From a checkpoint of a small transformer trained on Wikipedia.
Size: 20 layers, width 256, 4 heads of 64, MLP 768 tanh GELU, vocabulary 2506, 13.8M parameters.
Architecture: LayerNorm before each block, learned positions.
Training: a variant of Muon for these matrices, 330M tokens, 10074 steps.
MLP neurons of a small language model. Each row is named by its layer, matrix (up: input weights) and neuron, and shows model dimensions 32-223. Each number is 500 + 25 x the weight over its row's rms, rounded and kept within 0 to 999. Numbers have three digits each.
After each neuron's rows, "fires after" lists the tokens most often just before its 100 highest values on Wikipedia text that the model never trained on. A number after a token or word is its count.

L9.up507:518481463520516518532495514493523509485495480528516483522510478492502488495518536510482499478494494515520466467512486517456505535493498511499535445480518472541440502504497510515512498506463489501525483526491500532497529522470490489524516481512475511502533486487508484465444500539501476521510478532524498452514462468495496459570448499469473453517519506533510475520444512502528441477471480514515491460520477541491490476518521498460508520470525472461517534489538533490506480532536501499509550506504473464509505478520492533525517536501522468519461504498528476432487533540511436499
fires after: "S" 13, "B" 11, " University" 11, "C" 10, "W" 9

L6.up375:516476484524526526494496492503504440485528530516485501466484441495509548510512469534528514546543488540516530462471459499499473477556537495456498510520495494515509527516447508487476485508518521504492504508487522511500511518505466505519503516527494486490539466511480492539533484473533512497493481492501531516459516504509453483494479466494514502541526500513477509520523462487523508462498499491530455452467470517435515500462496461518535501474535477486484481491483487509475484554484536479505473473468499492472490501503489461482513508480516533524462503491491519461536479515457536511
fires after: " m" 45, "M" 13, " M" 8, " pl" 5, " Pl" 4, " sol" 4

L6.up300:506495519486505501522505488562497519499526540520507514528481554512474520469563483503477494457538501490491488504519507522527482538506512522504496514517507519508505498491532459525497498505489530502474517472481507459490486468436495488462480549510528508515493467483498507493520504509437497460550545551509467503498475522543515509522516512542505516482462463509524508542515457502453491522515512471433468505497514482515508503504476502480479502473498501471522480482496515496521483475478473530480508526489494500533457484535507503498489530504475501551476466510512470472474495518516494447
fires after: " S" 52, " s" 7, " Sh" 7, " K" 6

L6.up648:466519493480471516473420515475533504482490484561517454503488500463511494548484498553425479461496511496482502503508537481551469531443502498558494527497488475525516509505515493529527565496502466490544499520537503491508497506476516456461520512483505504468504504547557494529523478506506500462510505508479531482489546456511500477501507467491534548497496484500491488490515472513496503471521509467492478550525492498504489507457509554529508498514504523507477509499488516470477502492520471523492496498490467514466476487452488513456506512546491493494477542497462491493510501486483501485
fires after: " un" 36, "-" 16, " h" 7, " elect" 5

L9.up407:517492519466537474509521482488520484491457504503522518472507521510506478519472493522478496499565500487490498493499462488512488507464501459556510474500505459510540475478509466515534527513480456538505509497514537505522390487464507501487479524560510534488507562561509430504479513505528500528495478523517501473503511545508487494488550494514472503474495472478492469497513487450470466535498493477520471506460501578523489454493487493506509486498550504494514514503488524529486515451517529465528538514539555464520513486505472549465501496479513516513508502503496490533536487494485500515
fires after: "z" 36, " B" 10, " F" 7, " f" 5, " S" 5, "uk" 4

L6.up679:502484533513484511468540513505474540542494488542530501456504504461560464488504534497481506479497482466469506481535433524523482490487502552487462532524477524443494524536513480497488484520484475495497508527497543476507492486494459500480494432479519519487516498490532559487508450468498530440479514526520510497534493491476484498494511464505530519502482497486504540505516494490544514491491523515479490510547477483545475473449485504472464495514489547520485505517505483500534503522488519471499524490500442504537489540477465478520514517504521524473528523506526511477531526485521465505
fires after: "r" 19, " gr" 13, "or" 7, " Ar" 6, " con" 6

L9.up81:485499511512507503480533488504490484482489542527493462478497488520474534510524485481532502490521513482488494533498460470503448529523523513485471490476473462516540533506539540419469507486517500509538481493467529476527537495444469531471511482491502491498536511514479514454559487467504503513522476502474475530497517492488432515523541519461486486497536494524504529445464514509492502522498502485467518523522488494494483487479485478507462515519464474529519475459500511502520459547476453479466521543530516467487521480489499500505479508484471529523500497487502525517483538502483507520
fires after: " c" 17, "C" 15, " C" 8, " R" 7, "tern" 6, " re" 6

L9.up12:497466484494506520535548528551522527506465462512435504523506501503460519496508550449495479514493519506491525493503484504509467496520481462540460453500474477473528515524468489462488526550494514524462489451499491513435484533483483548503478484462526494499553454514508507481475518501495489465515502494506472512525495460520483474544511495486485475506462495487490504514472463537519506472505463516463504487516498519527475471482494457455466499463512473515533567516484518542480515495499467504490477494506470513530507513522504528493502492452517514510514512466506518468514509530492496519
fires after: " Z" 17, " R" 10, " Br" 8, " Bro" 6, " T" 6, "á" 4

L11.up41:487512525459529460512441539517490509475508545501513466507499538512492503542495486482513517533491559477448473481528503505471448481517453514509521483488513494518499471459553541489524479513468505530480473480515535533522429482515493459517532494543536498516502538506535489511501469501514489481499513515519495484498520527516481481503457539484521485501486545460490454479498503532505442485460531440510478530511498517524486518476476456480482477492500503471493469476498474494504524461492548505490518506484494508453526507521499498509500536500484524493494501510485487516552515506512491536
fires after: "os" 13, "oc" 10, "res" 9, "i" 9, "es" 8, "s" 8

L5.up333:495498521507480494529457476528500493530477428519510487425510466474492491431475438475497498515493476453524493512482494484507480498478541507498489502486495540521512493505481560535493479471475535483526523498508483488504472470502481484479470483490504485499482483534475516485485520521472482484525502486499483504491490504533473496579516481519494507482523471528503494487520520510472502530498513504546463488516470471509511494490545525461500484474481496474465487497515506517494543511479497491533518526511539561521516508507551499507473538529476437520531546539480503493463477531516549469
fires after: " f" 27, " F" 19, " w" 7, " ent" 5, " ac" 5, "ed" 4

L11.up703:511501485513471494467507511490489527497539483509486479486512482522548535519478481455515531525484544476515522509507466518480487536549488524468459546515473462512507482504539489497528497524507483528524499490511489486478478503499499480511532521533473482527482513530516531465516460532541523472520485517496488471512474486535471485473499499448462422484510499497482490448489484499533531514488476493496527528527487501501538533474460484480463564487491494520546513459535493511503513512507498472490519456467490522531513468554557499469509518479544525488494497505527508486506526492484544472
fires after: " go" 16, "ra" 11, "e" 11, "ve" 8, "a" 6, "l" 5

L6.up68:490497517503453542473431475515489523500483477517517478451526515470507498489505530490490451513527485515502478501534540499519504489514541512516500467496517484487521520510456495524506513517513504546519482485511462505459489491497526496485504503473446495472493509542551495485498474485510541476516496493509501462536520513503555491495529470502495453486519568527501504510497524517444478527479497530544482552513491476495532503431533495515473549535474503499545486460536532500477486520482527472497521527538443566530509518501515510505501503475510477503516480494465519535521538508496508499
fires after: " w" 25, " f" 17, " ex" 6, "b" 4, "f" 4

L11.up477:488499492472488514503498476487502505499500495498515505493504473481482497494484511475516480488504477498520526489484471480468466537464489492501553507503521487499478509534485452549539476512534511515521481503487507490489503478498536460515526504531492471510495473515521480548494474509487497466509496501498556506459506485497473486513500485532528470514530500508498526522481489504464515491490493498516496527478521483490525508490515444528511543499504510509499472442493511465472462507445515494498498499478514464472548515528492463520465465513456482458467456570527546528532477485570512479
fires after: " Ch" 31, " ch" 13, " Gu" 7, " j" 5

L12.up38:499494506479535449518520460489505474505478521496505506509451482482471486483530509459479494493530527514505491536518497473514481522483490502532475519528468501503520482495487523506532449474470497481560496491520520470480504478510481525506536467487469502500538515512483482522488448480437508511535508486519526513487556530466499488503502483513500458523521511537499481482501492512523467523538515516508515503507492476510476436475478447493507540482508510508543497499488490520482485516519516500517478532468513531502490480515478489515532493464521526507469514514553459531452441580503477454
fires after: " c" 22, " s" 13, " S" 12, " C" 6, "S" 5, "i" 5

L6.up403:495461489510448488481484508488524511498496481502467506483537505465528474494475523542433499476479506493508467491504512495520538473499501503510528498522519488487515483541480488506522476501529492460506474536540480488509469492493487477545488517449469528500468542534496516474479496476506500520497495461535504481487496516523488527523514510505540516506509561532537501473464473505549501482524510478470481555514445524558481479491490510492509495495513496445522481487547506499510501540501522468482477558506531457488502460487448508479458488498475507513504522523502518474517494497487517490
fires after: " b" 50, " B" 12, "c" 5, " st" 5, "-" 5

L8.up538:526463507521513545488484577498472535521506496530518508489507485477500481502471491473539457534480536525513542558538511493497545534487453574537502456488499495478533481504507484484497505489496527506502484480492473515554502531477505522481468447460474509488477492494501548500465474528509492496520484514482483517490503470486451489528525546490485466443499505516492496518528506507500491461536452524471501481491500502448497475462476479488498479566524475489505487483510498480512474537508548498511498493524480528508528513518535523461482502489524504490518520497489491504466503515504503506
fires after: "e" 28, "ro" 13, "a" 9, "o" 7, " so" 7, " we" 5

L9.up739:485531508529519494511515517469511499521514462512509498480480493514463487515502475515517515480490483533531506491478492530490524508470531488483561520561485504498459484512484484448497492525532502484512506476494480429445455478532514472505459529455537539507512482461491533500473519524455504547449479548501510544482493481494509501535486478460502482514492508510502532486538485516527492499533502477484519511503468469481479480463504542494528522482492502530456482489546504455549485520477467519532490526490536500518499500519490505505486519492489486480494508470506475462469517503543499511
fires after: " B" 21, " b" 18, " g" 7, "." 6, " m" 5

L11.up736:537513505508482484498465445506508493493497510547537542485481499517461478503533458505491456493516451515496530484501483497476463459508467525483483522527501482466488502502514493507453498499468539474453466507489506472494522542429460486466547534461512527490512521528503465481509510523548511468531549504488485472480505483454518492536510510515561535517530512474537482498510510515516533488485523501521506493545539486467486526497512487506498508457510496489495507530515511550488464521508538545531463540476476465539468518513472501474503473512512484491552452485548476499442512502521522485
fires after: "s" 17, " S" 12, " s" 10, "ip" 7, " tem" 5, "us" 4

L5.up614:463484493502504471505463506466490515496468530477471481531474457499527553500523504518492514464460487512532519500508472503518491526479529528510490457471501481499501485493513551543457524530526530501479476491491555506508468508494488516523480510449514524499523486528505520507480539479485539504493505532547481536496501502483462507486509491530507471533500528500513483508522470508533498506536477485519535475494490509489551493501532466521484496498526528491535479473525473461513446539533498554471482532486450503448472499514484489493533481507521491512513582509521521506487497514501509487
fires after: " M" 31, " m" 15, " O" 13, " P" 5, " E" 4

L6.up128:533533510495499499484545515492507448499472552496494498498595492475467497523498505471464491502527538505495514521507525504495485534525528493513517487518454485506498530508519502518495508506446538497464472500505522466526452489462532515488443487481479531472517501522495512534501490440486504468475487502529474522493517482468472513501535502541516498473482516488475534486474471528510524530503485514499485493495489516484483497510501474473478541499459512498510533477490526490466519499506482469518522504452482489536534507505487500495470458492411455511490519517471499505497491492503500501
fires after: " R" 24, " C" 13, " c" 8, "S" 6, " r" 5, "R" 5

L6.up39:519454511512464470544518452473530516490498523515469508532476508505497514496510530441476493484539535488506514502486529515481494475524532490577498516447497488528528520474470518501504483523567525521496510497483512507488490516516529516499498475535458515465503478487479504455466520488527448531500539514568493462517519482491449491481537525545506519468493488542499511515474486531530492466520506481489475473526467487536515466457475487492493529462462454518534482483531495479526535524523462509501508549500507542470458541525480521492470469487510505511529490453483496490526522497460497504
fires after: " St" 19, " R" 11, " Z" 9, "St" 6, "/" 5

L14.up664:485472497472479517511524511491513491493510487489480507533510498481540507495509512538513506483500556500470481457450564514507536525514489514512509543484495493494575474514527526471538534531492501531477500461509494510467515501522494468544550508550523528486509501525521508469486498477530469480471516486469474467472485481540494472528533520538483529520511450546487501524482486522480556480492503547529460544502494453512489476497476513508484483463462510521506513519478520498493512469507458472511488477517500521516483472450476503465495494472475503514538464461516520480531497524483500474
fires after: "u" 31, " (" 12, "-" 5, " un" 4

L11.up139:512470528479463476508513527496522493504498539551500489463489502498490456547513454453492493498492488489470485525496514496534467509495504521470511440466485491488514487518544504499509515493446490534479498509494525499516477438513484475478491518460502549448523502496494518478478474548480510496568517518495514491510517546504503490546517496496519514533508513479508511505499481469506496510522499522514517470538482503524473508497527477491457498463531483486506505503464512495493498465521520475499465487507508483564528479538447550534507536453500513526458496508503493512505495471500510516
fires after: " S" 20, "os" 15, "s" 13, " s" 9, "z" 7, "ic" 5

L9.up438:489501491488505529528463490502462522504513456498515484500473531513491461504478512525482506452503481507509555513501465492491494554492501524500496498513494472459515527530484493503494531521556509510472471526512487482495520490530507508494474525501488494468521518499458527484484526475477504480532535494504489477451463449529500479531553542490498474482507512520501505512485461536537543507503470514523502499512451510486511496507477458476472469496517503490484506508514509461535502511466473474507460532504531450537495553451459499483504494500508482513484464551526541510497509529526514519
fires after: " Ch" 21, " L" 9, " pr" 7, " ch" 6, "hel" 4, " V" 4

L5.up177:473490492481497495531531497507509465463530420450483499505468512496488441549497487527527540533511540493530493500464471480541527521458513502500440519507452526506532504464488465514516513511501473516502517499526511498531498486511516527515496499470544509480468454513481486482513487523442464498490516521474473534447496534498493478476513486514554509473515522504530525475490472496482522514476511486496457554484502486515479490499499470465486485521485485492446548476520492511475474529500484524498525514477480516472516520474507516515508470531490479541446502509519507464514517522488450523
fires after: " D" 22, " d" 16, " R" 8, " k" 5, " tr" 4

L10.up583:513498561507539483471447473518465490487531469469450469516455531493483509490521460490486502528524470487470470501494517514482492485536525485500547515495482482501488495513516491530499520526500517463519486497538487499484514497534504520493496539495487534508505489539443522488491503514488482525509498532529476478478536509481501543530490521489515479513523488531483490500496501515495450529523506498529468553532468508510484519509521502531528525513478518477501492486535484491542537512499486490494493522513499499475445502463475505463531523458498516467495522488497503495491480526437519509
fires after: " m" 25, " b" 8, " B" 8, " U" 7, "ro" 7, " ab" 6

L6.up76:518507459522490528544472451529494494477530515472496539481506468526461491531528463506532514537515476526483532461483461467521526463478508526495480539487488458509533519508516511482462503493515484523536483492466556541504449479521520512455479499515487543500437512495451475487485492476490495465540530489514522518474495492497466486480480529508482521475503506539511489497533487471474493495529465533500500509493523513513509452483510460492471520515522489499476518514519492490472469492514481500518520542510495495487481521498490518534509491473527522516484514522467532498484484443482453475
fires after: " R" 14, " S" 13, " Fl" 9, " D" 9, " de" 8, " r" 5

L8.up397:494534501523521530489465530455487508553437516485470490516515500480527484491486528444473493514489533485517516458457469482481518499532469458485496468480490465551524526507513469498536515504470493476544458518529463455534461531452517545471485545523493504518498539531512549511487465500496528479512513508498500480489466491470498495546509473510532504499514460516535536489534461481506500491542494524529510536526512462482506524550492496497496496470489500521503490508534484516530483516509475508488514453493453482544510501545509505460497473511503499484487526547513518507478485469502502457
fires after: "a" 15, "o" 15, "u" 11, "ru" 7, "ra" 6, "e" 5